MLP neurons of a small language model. Each row is named by its layer, matrix (down: output weights) and neuron, and shows model dimensions 176-303. Each number is 50 + 15 x the weight over its row's rms, rounded and kept within 0 to 99. A neuron's up and down rows have the sign that makes its largest values positive.
After each neuron's rows, "fires before" lists the tokens most often just after its 100 highest values on Wikipedia text that the model never trained on.

L2.down399:38 49 49 61 46 44 29 52 28 47 63 59 43 53 52 68 51 54 52 54 42 51 63 86 47 72 55 42 46 60 50 32 40 52 41 49 55 27 37 56 33 54 88 49 47 63 28 45 39 61 45 83 52 93 54 57 58 75 27 35 33 83 38 68 43 48 38 60 56 18 52 52 24 42 52 43 54 75 35 27 27 33 72 53 36 47 48 59 36 37 34 53 37 51 32 29 74 43 64 45 46 48 53 34 42 45 16 33 45 40 44 46 54 78 55 55 72 54 55 60 56 76 21 49 85 39 34 47
fires before: " |", " March", " m"

L2.down34:42 99 63 56 48 73 64 61 54 56 55 39 30 54 63 60 47 21 44 47 61 27 59 47 27 32 46 58 42 58 53 61 49 36 32 63 54 57 40 49 30 40 47 61 41 26 60 47 64 56 63 54 54 60 58 46 66 64 56 42 02 70 38 60 42 60 59 69 63 53 45 55 70 49 73 78 81 69 29 54 63 72 53 31 41 41 49 41 41 44 42 57 47 22 51 43 69 66 65 16 28 55 62 26 59 57 42 43 54 64 46 64 64 51 23 46 79 57 65 62 59 35 45 48 42 69 67 56
fires before: " |"

L2.down537:40 35 66 56 19 57 38 76 81 48 41 57 32 74 34 45 36 36 53 45 55 65 39 47 37 37 63 44 53 19 61 46 33 68 52 32 77 47 59 33 52 47 26 42 52 60 45 31 54 53 39 62 49 41 42 70 63 28 53 30 24 51 71 10 55 45 39 50 69 54 46 61 41 57 63 64 53 20 58 53 51 51 62 35 31 57 58 48 51 39 42 30 23 43 57 48 53 69 54 68 57 37 61 45 59 58 50 44 60 39 33 45 51 60 67 51 57 61 67 34 87 31 49 30 82 46 67 68
fires before: " as", " in", " the", " by", " for", " at"

L2.down435:44 62 45 43 27 35 19 46 99 73 45 44 42 45 60 43 58 36 65 45 31 29 57 52 46 52 54 73 53 59 85 73 40 57 45 49 86 35 65 38 52 33 44 49 33 62 18 63 36 28 51 41 34 43 36 65 54 18 66 50 55 18 61 51 35 57 23 48 35 60 35 67 75 41 46 34 81 36 45 31 45 77 80 60 43 33 24 69 58 53 41 56 67 50 72 65 56 60 50 26 41 45 36 58 76 39 69 67 55 68 59 48 60 36 67 45 64 45 27 66 74 34 52 28 56 36 59 42
fires before: " in", " of", " by", " to", " as", " for"

L2.down12:62 67 73 37 59 60 71 33 42 27 64 28 70 67 43 64 52 33 48 59 55 52 48 38 41 55 72 69 72 32 60 60 53 57 64 62 57 38 62 47 55 53 82 18 99 48 58 44 50 55 16 41 30 48 84 56 45 66 71 48 33 38 46 49 67 53 34 65 69 60 20 37 39 40 57 33 51 39 43 98 57 38 51 56 59 49 69 44 60 65 76 46 67 44 39 43 43 43 66 67 45 57 64 50 42 57 51 65 69 44 33 64 64 80 43 50 46 79 12 59 64 36 49 27 68 58 41 34
fires before: " |", "7%", "6%"

L2.down1024:28 45 35 52 62 52 31 36 39 47 49 93 49 48 61 49 62 44 47 50 55 49 43 66 60 52 38 32 56 26 61 34 65 46 70 47 29 44 61 64 43 41 42 85 74 50 43 80 69 19 29 63 64 51 36 26 51 45 50 52 57 45 49 62 40 39 41 33 53 26 71 58 47 57 67 12 54 47 52 64 59 42 60 51 52 54 41 55 69 45 52 63 40 40 73 45 63 26 75 43 62 40 38 22 54 40 28 34 68 61 84 19 31 59 76 53 41 61 60 72 47 48 52 28 67 47 37 74
fires before: " |"

L2.down385:46 34 44 31 47 36 53 67 47 34 37 46 64 49 35 35 10 59 56 49 51 63 43 22 64 48 69 52 64 46 53 50 16 50 46 70 45 24 19 41 72 36 60 55 99 62 61 49 45 42 45 65 45 56 46 30 35 54 70 58 23 66 44 47 50 43 52 64 32 55 51 47 32 33 48 64 40 65 55 59 59 62 35 71 62 67 38 51 64 70 90 49 59 40 43 40 55 48 68 71 81 33 47 50 46 59 60 51 86 54 49 27 69 77 51 41 49 50 42 36 74 69 45 53 34 42 60 27
fires before: "\n", " He", " The"

L2.down788:58 47 39 52 41 52 13 65 44 63 50 71 49 60 58 39 77 64 56 47 64 19 72 34 46 60 37 26 44 48 52 57 31 54 78 51 84 46 54 44 62 70 78 55 61 55 55 25 83 20 55 26 61 57 22 47 57 71 43 63 55 42 60 71 37 52 65 56 71 47 57 60 48 49 63 41 54 32 40 63 58 49 41 63 48 39 56 61 45 52 77 62 53 58 24 62 58 74 77 60 26 24 70 51 68 58 55 68 46 71 22 63 42 54 50 61 64 61 45 56 49 82 23 66 59 40 75 53
fires before: " in", " to", " on", " more", " at"

L2.down531:33 51 61 62 62 69 75 52 55 87 73 19 56 37 65 64 58 40 45 47 49 64 49 49 27 57 52 67 35 49 17 09 52 25 54 29 65 41 55 45 34 61 51 74 64 49 25 43 21 42 53 55 29 65 57 39 39 59 42 43 33 75 49 56 50 53 57 73 43 62 51 68 51 48 30 64 65 40 41 48 59 29 49 38 43 53 37 52 58 63 40 43 37 43 70 42 57 79 35 63 72 48 51 43 66 80 66 23 65 42 59 32 33 52 70 45 45 35 53 26 54 21 70 48 54 40 28 34
fires before: " |", " ", "\n", " 0;", " %"

L2.down903:40 77 73 42 49 47 47 44 35 57 33 49 52 38 64 66 33 35 42 65 48 32 35 62 73 51 54 59 67 58 52 52 56 49 69 76 66 29 49 45 22 71 64 36 29 44 61 47 41 63 52 69 58 69 63 61 42 37 76 38 39 29 73 47 55 14 37 00 41 69 52 68 44 72 76 60 38 49 57 65 42 46 56 32 59 60 39 44 52 58 59 53 66 56 46 40 52 63 58 48 59 57 57 30 45 73 52 57 56 58 49 54 41 48 62 52 39 59 46 76 44 39 50 48 50 73 39 54
fires before: " |", " of"

L2.down676:54 55 45 17 39 36 55 72 41 64 65 55 50 67 45 47 44 83 69 39 76 38 54 38 45 26 48 45 72 47 47 21 66 73 65 52 56 45 59 82 57 69 68 78 40 58 77 51 34 56 62 58 31 27 39 50 43 66 54 68 35 61 34 36 21 58 55 37 51 70 50 41 31 37 50 39 49 46 47 35 27 66 45 33 56 28 62 71 41 73 57 52 36 49 55 37 33 60 67 37 54 51 49 54 54 99 30 73 75 61 60 48 32 49 51 58 53 99 65 53 53 33 55 57 60 62 33 46
fires before: " |", " card", " of", "ander"

L2.down157:39 56 56 61 63 56 64 25 52 64 34 74 44 65 49 45 35 18 56 45 29 56 19 68 46 31 46 48 60 27 64 37 53 68 40 59 46 36 63 27 51 31 59 73 24 43 35 50 49 55 55 57 53 29 44 34 31 39 53 51 59 56 44 60 32 52 43 44 40 45 37 48 28 49 34 66 51 25 34 58 34 59 43 29 67 66 75 71 48 45 36 60 46 50 22 50 52 38 44 45 66 48 67 02 52 53 43 35 65 44 48 45 35 42 73 50 52 24 55 68 42 33 52 61 58 88 39 43
fires before: " |", " Anderson"